Weights of a small GPT-style language model, trained from scratch on English Wikipedia.
Size: 12 layers, width 256, 2 heads of 128 (1 for keys and values), MLP 1024 quick GELU, vocabulary 8192, 12.9M parameters.
Architecture: RMSNorm before each block, learned positions.
Training: a variant of Adam for these matrices, 259M tokens.
MLP neurons of a small language model. Each row is named by its layer, matrix (up: input weights) and neuron, and shows model dimensions 0-255. Each number is 500 + 25 x the weight over its row's rms, rounded and kept within 0 to 999. Numbers have three digits each.
After each neuron's rows, "fires on" lists the tokens most often at its 100 highest values on Wikipedia text that the model never trained on. A number after a token or word is its count.

L4.up687:484493509420493526505500536464520482476542504540530465514506543508485516533491494470480513511542498555472524517521510497463485525495472514498514564515500479536477462501485494508522497466523487500526515499508495530518503518526491488496484498494474515521480472500522456581467514525519496481507477516446461481473479546497471481513503495498471498507479520491479514493531488522476472493532489546530510498472486492479534525479522497525472482482520490491506489563483481517518460490481514477541504499516506548464507502502497481469445529487541503484505541444462530527520463509508509472498510500512531524519488516495516492497493508506468482489462519490521498547503494513456480534536476574490505539501489484461486470510480511494529508495552489488477490511521509423494518518509450
fires on: "born" 14, "ona" 9, "age" 8, " Syria" 8, "aged" 6, "se" 6

L4.up642:505462517457553508487504466509473484533512506502456461473554437504475514497525497490492486539484528508513509491506480500452541492523501532505495494521523502490506521530505453515460503542456498500513491495523505525462526510484521515476493521526495512549525507513510493511524512503510481504502497491495482514449526479526509558478498520556474530499499551462488516509555485488504523552497505548495489523518515492507527505491469525536564479516450443480533506543501502469523484495496473495543498518439488502471525507479479480485511486518526495460457467488455535467482486501493487468504504507491511509522523463469507499500497460531540512469499463476518495478512516476518431508493495473499496488504513529534514535495515464494503501504464498489454465512483491504506491570496460
fires on: "s" 43, " end" 19, "ox" 8, " median" 4

L8.up355:507488439467485508464490506531504472502511529498462537485523508502528488470467509526498517465516478543523511464524540505510494512465491488498498547515542523541446518552466506485474502519498510502523503481520488520493497519517524585494515490470499470459530531506559503496532511472479504506485500487509498518484470494463499499485502513498482497494480488530521485472458530514501550516488492490456484511502453526493510475506470508446484478547494555526478499461440507506484515507507487537530451492482525509534500506493508454540536521500488517501464494459471514525496475500498516491535507483492488487509532478560478531527530470502537501483520481526468449525490523523496476499534522525503460469456513500499474525494447540470543509482507489480550512525505475509484486521505504
fires on: "es" 33, "er" 8, "sy" 6, "ta" 5, "st" 5, "ine" 4

L7.up328:522553510496539497509481498467487518485485576456510504493478514492512543494507540497507482520490473547500496510532547520510527490503485521495508525474523482503457497494538461454501486475508510502511487502534513474444474538478490511481487515510546507547507535477547497541494500503510510481486495487551481499491492484486568537521501481536531486470453462524466460485490491488488444476487477503493482495513497501529493517483499481522521496492491498487496481487498496479454478499484492501503511498493510501502547489549482480493574517517501467488471483501515512558531501499527498530500509484495529540509541528507517510522504529452528484494476526522471523465495545533488439505531551476469511534502482520450530514518484540580507474514499513519519487486482496502471459487492522
fires on: "man" 19, "ta" 14, "na" 13, "-" 12, "án" 6, "ana" 4

L4.up951:518514498536498499499488485529520515528436522547443495521514510499479499499412495527451519494555550521495499538493488498463500470513470504503514484534538514493512467490506489501511496486481525499477512501470479514515481475531523520509492521530553509526511510518503510566495552507476499533503486486487470497504488551515505509532499534500461506484474506483488559526526498513480547516511470518489504515563518496511539545533457491507522492457544514544519535482486500513511510460513500499489466524494475477529470516453511444527524518532574502495515520500522517509517491476499485490496507526496522456525500484459473499473507457494492511472519516469523500484529504506504467517510518462521515501535530481518462491501475519535518490500479484487545495522497528453505521491498450
fires on: " Al" 30, " al" 11, "Al" 9, " code" 7, " brand" 5

L5.up1011:500488541510470555462476478477499525484462473516500470482532559551504481498490548454485482530484486500516478514519543502443473505542475477460497501501505535489502495531483503498503535478521525515534508503503462516514483515448486529504481526515523473489525510475488545516494465502495493534500499490479516464466479515527509499507524525518535508495533466506490509441514536460513534559511504521507524518506508514491482475501493476494452484505528506447456478500454508501527514523524497530548542488515511540509500490488478487547548465492491524518537480512504494542518445501491500506507534492491491533521459503444496531467502512482524488522493449511489547519463471514476513465497485474507536491467452497506519489500499515515503505500497507503494484508482440513470477447528460
fires on: " of" 30, " from" 24, ":" 6

L7.up161:523480464495461528521511562502508458475473501455489496533499482485452496507500465560554472555485482510503506526577496556526503502497507507470463504534559460496531505517510526532519450510479498516491470516456495485512476499459486472478547510500484475488497544508522500543505500496487512494517503541490498494513482529516489501445475494517520492506501466505492519527517513468479534501479447504464478519501517494521510470487483496488479509486498466480519498508492513472480452492514485508472480479506545493488490465453497525458559496503497494530472474467511462512521488498506492522511521509482500529503526485501481496487502502494458520482516503513499538523547511499508412512524475558482509530487482501555509467513504548490504495491491498509480508423497500532511508486509497
fires on: " de" 25, " Art" 12, " Unit" 7, " Cam" 7, " battle" 4, " Louis" 4

L7.up685:502531458489518539496518543503455507498492493459494519514516559494522497439519470482514474530479511522484503502529523489490529507477488522481480524509518511498512535499502533473482503480451485499463469481553519479457473513472482537473478494498535463508531531499510502524522517524500555483466525481520474506495534477511530506497473487582498509479488497531499501471512506468511527501557489512449501499460472491478528557502519484518508479518551497474502501491544487497521479468523501469537520452487528502509517477509481491536461513509469512480495506469518506520510532515467496500479487511486522532495496496523495526447491542472509528496487515492443481515489568506507536496525482492481518464530532508489512533500522528521528502526517478547510496483518433560491484543516504
fires on: "na" 33, "an" 18, "lit" 6, "i" 4, "ran" 4

L8.up374:498484512560465497466500527524502465501503522507470499460553488498502503524454488513471517520503520496477531455486546519446481541481517521507496493489455517443498466522478491497531522489486489500508559506490496483471493465499532464489481478472460467460478479501534498474476515471498493506459528510481516512469530510495494538519500505465490503499448510503431555465497510513516478483543485486475489503504452518546521453499504533474506504545497493498501498543471493526474506497507500505509493441510524486486545510480466472529495511445508512503476496465519566512502492489495513515516497482511489546483520503514463471514481530534515476491450481515495489517514500480535526510497506502503481522547519474483481531483518531497551499494482539479539458536479454517454503514510513
fires on: "o" 15, "os" 14, " Le" 12, " Los" 8, "dr" 6

L5.up533:496505492503508527506493477549492522498471454525451483493533494502489512472506449521467460516530447496497547507470447511475465515487513528454491476471517513535495479491467499489481452458500500513478464460525445513456507504469484481525470500433468499513512486450505529499547508510512498481504453484458487497496482492488499469536511494557506484501492491530512530517498509493499543535519465497513504533443530477484488496477482470510502500477494487485474451516475507512503537461464515512501540489526477494488484454511480508481486464480464506483500504530538494507544468493523509526516461493510491566490463498459469487529511537505490494520497531475481539507527522504506487473498499502489540538512469477512485529543449478487496512496531458493470480478479481490482514492548477
fires on: ":" 16, " •" 15, " with" 8, " Be" 6, " from" 6

L7.up120:509456536501441505495512521501490481460500529442487532471463489461482483518457502555542530496537548532466518495495486478471497523534509510507544505518533512486484498517486525487508500492498515521488443464513522533540535530494502500500553487484509520552493491479461518472499520465432461561523515498502457524518478495501512474482488461514517505530495489479466491491517484488504517516486514497504493480517463509517494461516479463443486501507468506473500506503496538501514478465504473478524514537470530493522507474495514506471491531502535483531495505508494532480536526491491486489531487508517478454512552479586489462477481509516498502509502489491505527505501526491490472509527482493501534544511454458518502502444505512480484519480484484496490523519519563495510500540446515
fires on: "s" 70, " Tour" 6

L8.up185:500523444513545492524507477471517476501501522499475495478519477501510484499542473505531511527500460505507534486523530503501497504506498522540501475535514477445525466524511486514519540536496495500507497504506509474518519497501504468499514530529486493514512517498547489551499491495481470501528464463516499517522524496496533548471498479484552503511515525453491514538459487520509447519497478528528486497525534499482508494475546496510532509465492535463494496505477485480517493520510444515544463504548505509528411508539498492479507500499493508498484497505532487464501533495493490491470507516489534487514529531522544493494505505457529506537493429543471465470505540471517505485442485538495504508531545481508449492522458490494463499498471437447494529494494516500471470478477539
fires on: "ist" 18, "er" 11, "l" 10, "o" 7, "itt" 6

L2.up555:510523516535458513496502489514469498497490519519525475476490492499525506492502484434469535534534563480479517565523493485487528483482536487499502499532516501471543501498553498474500529490492473500485501499527513484557481508490478520493500502474517507541488477491540474570519511476522435516483491498491494523531503485536495496458500491524507517478466486511494508505495528532502505545453497487481492520478484527539471485505525493478548480480538532500478470507559514574458484522536464477521484477499512496465519497531450507486485496487491508531571507496477499509530489488507492495541536527489490488478495469538512526487543471475531502477482501477565498492502513533510481504528478491513459515544515557504547500492465512483527490480488487478517492462508466525479519506489504
fires on: " order" 14, " rest" 12, " Website" 10, " Notes" 9, " size" 7

L7.up129:555478490530445509481502484506485520483510523502523513471483509465466482484486488480511448469447531514520537485522500527557478498468483425461531506533462497491465493517484488471512526535497502473489497476552524476559498493466508472484499492544503498527517528499501501547517500500466529514505518530486476486480495529485523518499501533542494488502515495469482514509472515559455470468488501521516495490546521498526499494527522501483500467519483486460503529452525496479521454523484521454531516478515501495497518504493481520459543503500550466493516474545510526491510516490518498508549477509477507500508555531477514482462506492490492495516541482525519503473527489471564455523490471509499496522505447509472483524478478522511535484492484474478520471504513569484504526481488509
fires on: " Mad" 16, " first" 11, " Gu" 11, " Wood" 6, "2024" 5, " Ac" 4

L7.up976:488534522569549466482473486507508507504523540476522519498453508484522506493495543503422518463484474523497467511476467479465513507452461489501475511492479502502470507463520489512497550520481519515469538502537502512483532503484549502506505514498547527478502513519477502482531475478530498518493517502544468478511460495493500449470505505500521510495463506527506489453520544519529447495529507511499507520495506553505482495472501485521564495535480521480481547494468485527493497488490526503479512534506467537530516536543499477483518512508548475489499444480475500532483504493504497518504482492519512482487501520474496466503437453481532460527441512525478471470472517497521492525493535465470521515502486470446506517516452493521504479488481534464520475489510514490496496480474499
fires on: " up" 43, " from" 8, " what" 7, "h" 7, " Up" 5

L7.up353:483508502453537505514462515483549472493504499497533494499451455529485515533525509507485502520481528486531503514488503506518456472537513470476458491518489455530452508531519462515529471505472506542448556519468486501498532502514514476537570482479477503483510517489514475529495481511473492529478495510540506510510486520515464526481498484480506517496452506450482487490464498496516484525518454498537509476508442519473532474492465451509557520481506532486499487485486493488510544505507506489517482567441484509541527499464495531484491485510464434547518506501493474520523461496485491489517484489481513477449466548486509518499519504490458486462483508510502505512518491486529489494468540497496481466509512492520533465490484496490498488493501453491513524483488535539451531481484496
fires on: "W" 19, " can" 13, " Cle" 12, "ome" 7, "dr" 6

L7.up939:448517449480525506485464439508562526529551515522516486470494523494515484456533544477479474465486541515521505540456519533476512539474529517501532536504531502502502497475507517486513525498500515498539543481514490524477509516490513489545481468484497487498519464464515477490483520539492517458474526492539484498492507520522513509477512512484512504490463529492494515444438471515545488433536527504518496505484517499536482503512518503519510494475507538478498505538485492493512484499513544510478504499501471486489506522547491501508478540522483510502518490498524492508505480491514512504470461503499528515453511500474500513505535490528509535521514511495468493452450538473543526510541541505506497475503446504427539487533494529501519501496484449452524472562512484514507504498481495
fires on: " (" 23, " several" 19, " some" 8, "ological" 5

L2.up88:502480470496521505455544490515526479487521481497520509496479523498475472485527490522492524484483477481491486445499500550550505496508511511493495493515494506514487503485512473505493503533505469496534522484516450501487493449480534462500486488492476497447531507486478491461512418538512525507519482510484511503491523498493488489519540491462474494502455521465467515508500518475487513532540506450516502502493490532504483520518447510538495548522481514518518457504481445504529527511473483510485531526471468477500521509512511500543515497512491456534498510472519538485465497482524506496508466522495561500514461507505522488534490528503532518484511454498463519498514505546494524491427495490447497509495497414484493501485503533506541554432477499500480516525517521480522511519533557
fires on: " which" 13, " conf" 10, "imi" 10, " travel" 8, " storm" 6, "gress" 5

L4.up476:522501511524479485521502526512459559524571513484482485497505513508491503504518495489451465505528479562484547525471543498485503523499459508489511512521487507484523497510501480490474499482472519499474507483527494516487463508531532508488471493502487509499498512513465489562493521540542525505505436514456474501467553519548491493487504470473514478496519527500498525499474512532489466469553454479478511522516521500520519518488494536517429490474529508458490526568467503479513546502520491491457474490555475454532522500489502540486478468481497477474486529502507482528485529490484486518500491510477486462503507509486576530545484491492514521471482503507511512494543497475498526552511527539483506530457476525483482496483505469533532485485549541486504504482505478491489517495506493
fires on: "se" 29, "out" 12, "ona" 8, "res" 6, "du" 6, "mat" 5

L2.up918:549472486478492487490502556479485546505514541517583461485546524463544511491494519507471514503470491487520498509482529494492452542498510528499525497496494465526507491503499482537511517471461510498488497519543502495528494497501474491529525514480487461516479482478528513508489503472500491502509543500501489484513496503481515507483483512537503500504525518479509509516472512485492514486537510479480497535484503477533547566550475558447553513457512526483490493478503483523494533486545498494503467457465541515481512499499526522471482518505486476466518487524497466529530514504478495508486520512502501472522537456558490457461509506550532498512491514465515498529438478505452488506573494498501495499484484520485519494506458560451523502507499528517498505526507477440490490509468491
fires on: " code" 17, " Episode" 8, " Density" 7, " Authority" 7, " older" 6, "place" 6

L5.up208:523529468517532506469503488527480410495520516505520501531492474485475521528489513504449540474547521547476514444519485482513490527487508502544462489508485500505482519503490482472493502502495509499488486513517487487453495523472464500483499459483529502553483558494554490526478507528489513483507515540527502522454518530525460538480507472544546533460429504509549551487482529464471458500516538455495495506533521496519486486539494478459473494507499496475551530549459501505520527517474460480497534469485513497507507476510501507529484505524490541495504470490459520486502484505496508469528503496509479511519489522453521491541505493498497459527500511452465464475478540508524462523518545516498513520502472516501496493510505456494503495505513493507529521484472495485503479485510519
fires on: " time" 20, "″" 18, " season" 8, "We" 6, " Ash" 5

L7.up998:529496531487456488523517486491476515490502484475532485499505555510481478504460551486536516464534480477473500509525517477495453530478461486473510457473507531520466500520487494508515494521430446512478496509495521532502550478516527479537486515472489517494530517478503519494524477477471479523464480502534431510506518499544483470534463514514490505510539520455491488529500454501540539533468506482460491429491506479496495502505480448471495520488465525518500502483493507498547498495479496514486509484491558507473540505479485515493491514485497488482523479516505463489536515514483479506507507507472497454507451495537485495445488516480466496496497504494454529525476466456510503486478497461471519514459527490470469454510528471503487495492450519480498513503500539487450536531527511
fires on: "s" 42, "ps" 9, "xi" 5, "co" 4

L7.up282:488531494537483537529473444513503507494505500543529487549497522519482481505536521500505508522499415498470448509533506483504510509499496517498460516450519493491499504501504481528485512466492471509477513553530448479505495534500480515485511490484472497472512538484542504528508469505516513477485463489543475499488514485522499503463500478478508485481499518488474488524489519502536515536516484504465513501514527545468497447438492461511551550459476506495480498503471483516494537511477505547450537523517488498508444508499471533492528509539505505510494472505469463507480512498563481522530525490497484458491497505466451518521438478489465505484468514473484509560520521492499501476522508482478468514438512495467456478524476451535512498471524501523491491490501492505481484488483492
fires on: "." 55, "lo" 4

L5.up865:468484484493485508511501516532503473533474489460532489518506503415492534541456510459491492475529541511513547497513487480527517480488454518524435510520490511484519449514536457530499490528504492484466502516493500499470482508484492481510477515505494475534556494484517499539478498488509517488532500517522502492446544536505475541510518495507482459478527493492532484514492504504452520508520556489493500521479496493500486505467507444461533487505480473513514521499491498490501526486504476511481521467487532537554510479473504472532466506493487503454516487470476500510496499512473503492488506507505465461504524505499540504489498534455523487507480513500467538470528535538493476489450480526515436540457430503469476530469512477495485505502504527511464504490522456549509475540530514
fires on: "″" 21, " pres" 11, "You" 6, " Ash" 4, "ife" 4, "N" 4

L7.up427:486498515600522495479436503481492502507498502487511486492513495512446499485529452551501514461519494543530472524530508520482512502468488454456483530503541458496493471477531509489508493473496480522544477521491490511497495489488490492437535513489463470508507466498464519501489528517530493467508518515466499478497479532499469496482473524499546514482486529467498504486520519513513498512488451521515511512514508472472510495506480475509503541489495493513512481512489496485497472529483502520483507486500497537528505520484505517525493485463536517575480442449481492472491463504502503532525519513518476521518461462523477494492461514482463520520516488497467496521487478511510438501569454493501528469508468489529486429480477548549540494484496494462480531474511489495508481496480479
fires on: " de" 20, "e" 19, " De" 10, " part" 7, " Unit" 5

L8.up215:490507512490457492516500528512507527501493515502557484476496522482492483481498490531450500456529514483483509511473466491480494524513532567436478540480499485575478510531494464505501477487502488499495479469523510524493476471526502509488455501457523474525487518504495509467467503491492504513507508530472476492534482537503521500519502501536527497502485459490454497478457454501453520446508513515498493487504486508526496500459514533465455486444486510512561493487505520520469499467509559480443530533516496470516523499473481532524521473499521522498499499488475483502497527514570491485479513494522517534512485494479456508493451486501454463491458485485505479508515493498441506518529500479504487511481516536492528523459500444487501485498534470530520496493474551502526488556522484
fires on: "di" 17, "E" 14, " Pres" 8, "ca" 6, " 2" 6, "ra" 4

L7.up927:487472529500446524516453480494436475497508510512509467533514517517518493482518491491534506459503462468482559514501537491504482547482496475507542478523474519494455527562500487478464512481464483515520467487521477482491505528448515542489456487498505489500511495480511487458511519472477462507491518492540489483519534497480516453508467468493481524511487516499550530523506515467485456484493509485536483471520517519493498517513507460497468491473466491483525504506534507493476507479508489479499483488518494509501484475478456519500511509484521487487517490573549516543494523498504505495529470519512508498497541459502521509432495525508510475543492468464475516518495515474511446525493466483513483509554494428450481505444529559499493495496492518522465530502476489503464476514507505
fires on: "al" 18, "ta" 13, "s" 10, "ing" 7, "ort" 5, "na" 5

L7.up32:524504507561531548542533531508467491522489503427460503503477528512472511504494524506520467504515505487522478509526515521497530499482486498457489502513486495530507494523491525527458482532490475487503525493534521527500495525497522496477516499490461463472485526517519535535551456504487522483475488529513466483487518477520476501521490484517547478471487520586478471493489533488495520531513458494459505505478497530495524512514516525510509478509487460455486480498481510534460510496515514504457486479467523465479494508497490528491544535513511487517514432476505450531528496508521502507504504505491506567512500515531496489438473564458496501493485537523460480514497548499505489454512473493495528494509522502475487506525487501545516503525499498511465466455503469544508555543507493
fires on: " born" 24, " Ja" 14, "na" 11, "li" 7, "oke" 4, "hu" 4

L7.up550:546536490490484492482555538513474513494500493476481519492509511504477534523465518472509495554506485498475493489485507474544471533479492535518490526499482476494450539491502520472506505530491498526484496451487512510518485497489478473491542514487464481507473479511493481459542509508462524525463484449533481509498499516521480484525473458500523514475539479528483522543519507471512514533457527482489493487503529504496492510517496541477495514552499491548521494477452496518492471487514541507539486487532512467497503510490585502511499492518533524493497483479521518561505514502532487509517502516495493507513549491505499434488457456507488474472462520506512525506469502503480455442498533506509526546441442506478496511504467470476472457500492523479496479540495542531533538485492522
fires on: "-" 25, "S" 12, " Pin" 9, "g" 9, " Sin" 5

L4.up219:484464507486492494495499504461515487506463505487485489456489484501505467506477500506533508464486485515509477488435442501490513500475506523504503463496469469518527470483577511506521499537511512499521487507524525525511511507504541510474492474495513473522491515484500486483479503482489492481503478484472531471512524542492487535467496462492478496470505520450533500540565466488515514530482484492515501491517470476471515539485517467461572505523565513535476504481452491497517469528564462446511503506508485522515484571474487491543564506481528505523478508474511465522521528499505508527501520492514477493505481510479526524479521544496541493493550439483534498475508523530500469502527494529469502526521475492510515537482544464486518474484449491476484477478508515480503468504503508
fires on: "s" 27, "an" 20, "at" 6, "u" 6, "en" 5

L5.up230:519476455500492502501504495528525527500485495468540535469545482476472470493497556514495513483525503510503510522498536459480503450525515492557450485514500487487440443513526447517513546538474528487479505495471494489492515522474512533498471506527482491562495475497476502492487506492498499511513468518494448487474457488519449514492499491534483500482470522501493459505484536464533459510481492512534493543430507516486517557494488494470519499466482478522515508448500494548449536525470523515503495544480459454474513478526491516533494539468543507448488494483456483556513486508509519458508511511501522518507526491514483518477504499515529528500496509524515475482504489522489498488517514490517475532533525528478508513507538505488466478507491507491451485515494489544485510464474514
fires on: "″" 16, "em" 13, " M" 13, " Ne" 6, " most" 6

L2.up57:522493459474585514482519500489509556494514507548509509460481509456520467482517516509487486500480473509504466491514543499542466478498483479459508507487523500503472448478496511515538511448483474507503533517473485548485484533505477521520493466471466483511507488486504538470445493505499498489524527469470531476459521478495529493483505488500463483513510540480507519513488491516519499462512476492524502511487450509484512543525509538525511505474519513492501486481495505466511490491527576513500500524438490513555517484544527532474510515505507456507474520552512473520495529492487520471472491510513478532482458504505506491483475500510515477536481497417471453513464496542510478502485497518498527521506472516550543496465470491451535509495515482498530477494503481474523544490488502
fires on: " area" 24, " code" 13, " Medal" 8, " Density" 7, "omm" 7, " colour" 6

L5.up725:510482462523520524471456485521528517509492514484476512573476468501506536501510460513480545455528473488527528521483505473497504531503507471550496492499484513462504518506498530504503489486503489487511454478524455531504463545435470464513509485505498466507522528522573496518508514488460534463499501495440443460451493527499475512480502465520490463504524466519522512560475523467486531481506485485479481524499486518497478483526492498465513505494463487503499494497495499496492489494548518506503516498504523501476536474475470502496507512487489518497520529493468502472484459501499511495490495493501474557508485504472536515497488493511510433487482501500530516447511477542538497476462469529494498516543449536494519520462536482502482491513464546484493483504493540456537549523500527
fires on: " he" 48, " Team" 6, " code" 6, " Career" 5, " Assembly" 4, " He" 4

L7.up196:528512510510506486460551550497485457511527548488514499468533512473479531531535484524514479524526440503490536503518507516484517535481487510511534487512552473527484541504454502520473499500506479521510498540551455509444461534471512534481497509506537492508470488505528516522516513473527498528505493478523520490531504498509513518466510509512485476465518489522502513520534520458468480483513506515486482474480498541508500484457503530491511518510477476484566489476492520486509514437504495501454472486514541432538532535529455468508541510546450514489491519530515506499510487496508495509511502497497459500532550521539495483483497518484501516528540506472489526511483534521517503512472487501532571539489532496496516497494511514495465494504507552511526455505521491510485491548474537
fires on: "na" 28, "t" 13, "an" 11, "r" 9, "c" 6, "or" 5

L5.up922:512481515515540474526500488519515510516529512541561481549479541518509543493526534473527495516496473530478532526513482499464477514546503480531528498470527482480488513460508485527513528471495536485539488493476517480529485483501529471513478458441519470525523470505480550512506477509465486480540455502496493472507520524485534439487498515494491495476514441521512480498502521492515557498479518493492506464528509497476491488508496531520471491484523500537487516509504498485482496472483458520466471506504505559485544483529483533535486510492503535565515511533478489486486491503488503480495532495506504479507462432514494521439516480530471500484512485505511484494513495455541515499461499468515495470511478527490533548505506482494545504513508552511538436512486487502519542543519473
fires on: " also" 24, "s" 13, "ce" 10, "our" 9, "ti" 8, "gn" 7

L7.up228:509494556505490479483509528480503505486476524476469485481522509484532538590480491514479554431512507488504462465516502494479494473501481450502511475522482517522526497507490471488487521456478496514463483519482470518495529490523531519513512521498522501530463519499508505508451479493466440534485486518547474516488516504508483529496499453530512442500509479452457479512528472474458550542495485493511506461460491532512479492460501480515467488487472500475517504471504519501503532494479455481492527518527554520518487501488499475484471495524527477464542521490469498452475495501496493520556545487517481457483466482526524523469457462492500490475519484513507497549462479513492498513507512514531485546528490518511521504505497478512497512510459502505506499505522532449514493550468492
fires on: " Ca" 19, " Inter" 16, "G" 6, "V" 5, " ca" 5

L7.up132:511511489542504502474517488463504580520516500449509479522492549482484562444518488493470504525523456499485475503519471517466529497480485518510515545485521503486492505461477508541488546497508473527505494515510457497436469555467518523494439494480537506499527501492523493506493533515525512500497508493524444494508517509524516477459484480494537492487454484487475463513507512502498515487507504534463507484449500536485489495451509510507526512521486526453521502496505517475513498501526522496460516468485460493548547559516464461495510506510475479489512480477478488509521522497522485496475476496513522491544483508555481512478476525514532524529492517490474459485497553470488494487523520505501511523455516495450488512507497487543525515483485516472555476499543451500496499508525531
fires on: "." 44, "na" 23, "da" 10

L7.up306:559485516546497554515477437482450542486474500475495489520485517524507484502481513481556514486515508523466522531509501462455512467511492492537516528475496494446533561499475513461485509521477488488485472500546471494506491522461513527471444464491499503537531485502494501522545501516475522505514538486506479533522535547475495496463494479533553499497478483484471481503473509467465508524497506517499500488508496492499501557480495473448503470536490502478478503529503483488503476455500494433522521493491445532483488505510480532480517526487543453535541489520502528524524574496474517470535490509496523488485510473503491500482493541514479502464492481480474485505497565497512460522494506524506505466486504494482511543459483526465522488516517485485517494502495479517485523505513507
fires on: "art" 15, "000" 12, " Exp" 8, "30" 7, "500" 6, "ort" 6

L5.up130:506491499530518503443510535511435518526515500498450518465508487528468475496543513544486508520535461491479503498464518491512487450444490492511493497517516490504457487496538516485521479503497463496452456503504481514499498508506507510509497481516465493510501512477472502479483470478465545490446475520508500490548462515490492515519501539489514491503473502469493462502495479523573492535502453509480498490458485512508571543508485556524453486462462537536482507526507504546497514498504494522505493536475471466453499491538504482507510485470461487498505460481495497512509502520501477524524467499467494463510494518531517483502489499524501511533483498526551486434513451497516475533505527530507488457506500493482464487521569469487510497493523490523468503476482485484456529477470517
fires on: ";" 21, " Ye" 10, " She" 9, ":" 9, " Team" 7

L8.up279:490523500507464512505502549500467482501506497502459491475538535520475487547516560493458507528484490524445469513516487532463494491502489465510499499544497551524513505501500538527517500492491492499459533582542493502450471456468504507502522493506487508495498472512493491508464505484480536500547526526490545487477491483477515481495500512532472499507460521493463477448512469485496490461550523500496503492507487507502495454476492519493517558515481508489531491520500498545543499533468553477466527503506517477463524492518482486483544507477476507499514487559467489537511515484500502523500469501508496510496474529498538517471461494574542459539510510494531475508506499515507464491535496538509514512478477508548526513509574524507511502512505544510466493474511541496493510513487511
fires on: "\"" 66, "K" 5, "erc" 4, " —" 4

L5.up937:516507519495476520485537483529506468513490484471526483510497507470465519529489474479502497464499529510544477437514514514520534518480486497472507521523494504491549525510502505491461473490520466510461470480490528501481485482483473503486504550519509484485526520507559546526501474478514506516473559513494569527519531510471495535492515469517536528497512511504536493534549528493496478540523507502457480508519487477471519486538512507479461501472490483467480524520481510462517516479518451480525523458480531483478475483489530484499493490514493495486522528465477493495494469492464492459499486486516524498484512554450512482490451512503500481524523490508471503484499569495490527528497484527490515545449477531502478449435505484474448559486528499543503504481510499491515451456514511
fires on: " she" 33, " he" 23, " singles" 7, " He" 7, "Br" 6, "ja" 4

L8.up233:503555463510485502506503491515479524501521549508507467542506550502528481498534498545529493515493446511523538496516535489516511504509469560481491513501528447473510513512484443521501499471483517500477504514457493484468466498508482453468458565524525483550500512502463488518512490489516497503497448490441503495533459483527534521480504555519516498511480521485521500509490471491491441498510498502513500506515532496534515488500520545505498508509474534488534501489508509485533499490505540476514478513515496537545471495498502517504525530530472553530535566518519430493502475516509483515519497506513518517482477480459493521518475501454460498488472482497493489475551491520455531546514490511483461534504544494486520506543470511523508501482545491480481507488460495507496485528528519
fires on: "er" 24, "e" 8, "ist" 6, "en" 6, "ter" 5, "han" 4

L5.up1012:495527483512520518509507473544471527522500463507485526509486475491533504487470461489495522497473504462488506453529486482486496507524509447532488504509487485469522541504493493515442472447518468468505426467533521471509501498477499527522454456533544504487510490506536494502501496502473556478499479513477460538491481512484489518497514489482496511505513497491520491500562509460472477499470490512531488487508492482489512513518484505476473490493486495507530538503519501501503520520600468543513518529538494430502551499494496511503490529490536499499537496459473449487499499492474511475483522490479509502514455495464493498484480484531490484533503529527508492457563514540522474541520469522502482517536472492505468469497498458538517481508480527521475493482492508467541475550519527
fires on: "'" 39, " he" 25, " she" 6, " He" 5

L4.up713:542494492470481446467501521486509499501499505478514489493518479502531540455549495517483534491494505580526532477534511499442491526521498462506487494509469503515458466577485468508489506486464503501484496500507502502511501515463451479500501494473558503528474495483502464441497493542506487512496479530518494514472535451496528498498500459530512515473473466474500491517555532504511510538517486506506518512526510490479529516474518496527534490473488485499531548554510500480552514508484479484487473540458559483483503517511485463525502456505487543481486478548486491453533544506502509497502497498484511542505512452511468507514473510455465468437510476490473463501519544477494494492477519492514495487527523558514478502490529500484515512515502467504484475502500498509499471527493495
fires on: "s" 84, " Goals" 6

L4.up843:503487462512464571511496520485494540506470489491503474515508499503435479525430501491488503473516529493465491506507493499539513516494497489500511513510494502509486503491556465495496504487538487499483496503561551505521552516557535488502486473474492470473490501533466483487467530503479513505508519495481472477471505524505460519509500496478511527521499552482475528510556426532487512487483466494477490526529475482534488511528517491498494482432529518524516523513480504514499471508484489477499480505494507462558512501517534502550493457493440515514496554497516500511512505508484517494499473486505516486492510509502557522493533510479513541503505475484537467486491520544502472543510499533448495466493466496505424478499492505516527503511499534437515502528503511515507443532506488
fires on: "t" 48, "u" 18, "at" 11, "yo" 10

L7.up890:495485512490473475481533486581497512522520512561522508485568471517504511462543471455465521524516486520507520468511480484516501516479465503537515472533499515440491492500469463514460502495451511490529484498506484520549489494477498479455500499526510518534498503467460511492483513475538450535489506480501477540525525487497548489507484492453558525526485444474524538510547506470495492491501493484512501480508481481527525523473521474498487493499473491497506521511514499509514505519540524501528421524542516500518528504484527465553514486512479526475498492528509502453508500490462501518498484516514490481486472494510546502522507504479518512447460467482536542494528483501490503524536492544524449464470532501512495544513532479507494492487506523477490510532529481495487466502501489
fires on: "i" 33, "s" 9, "t" 6, " Ah" 5, " Charlie" 4, "side" 4

L2.up498:516501482494481484531487564482503476489533507505551516479528509469537509534471486472521527508513504501506499525477497492521479522491533508518507462486538482486497496527494478537511556534532468487499515475571502491492479516487498478473519564470507494486477485496497484504520500473507490488498534514505499489521478537478480534524478526506487510519550533522505524473512446499464464484530491510489528480491522467469523513500499474521540499495470525474524513487477479542447525444485443537500445479478552507518528504478458550470480486517512516467529506485504496531501498490461491518479511505514486473521515500558535522492470496541480520491490508542513502512481465513450510506490474492518497467480495535463482513541514496516511501489505538493497492543459547487499465428457508
fires on: " ." 26, " £" 10, " older" 6, "place" 6, "Population" 6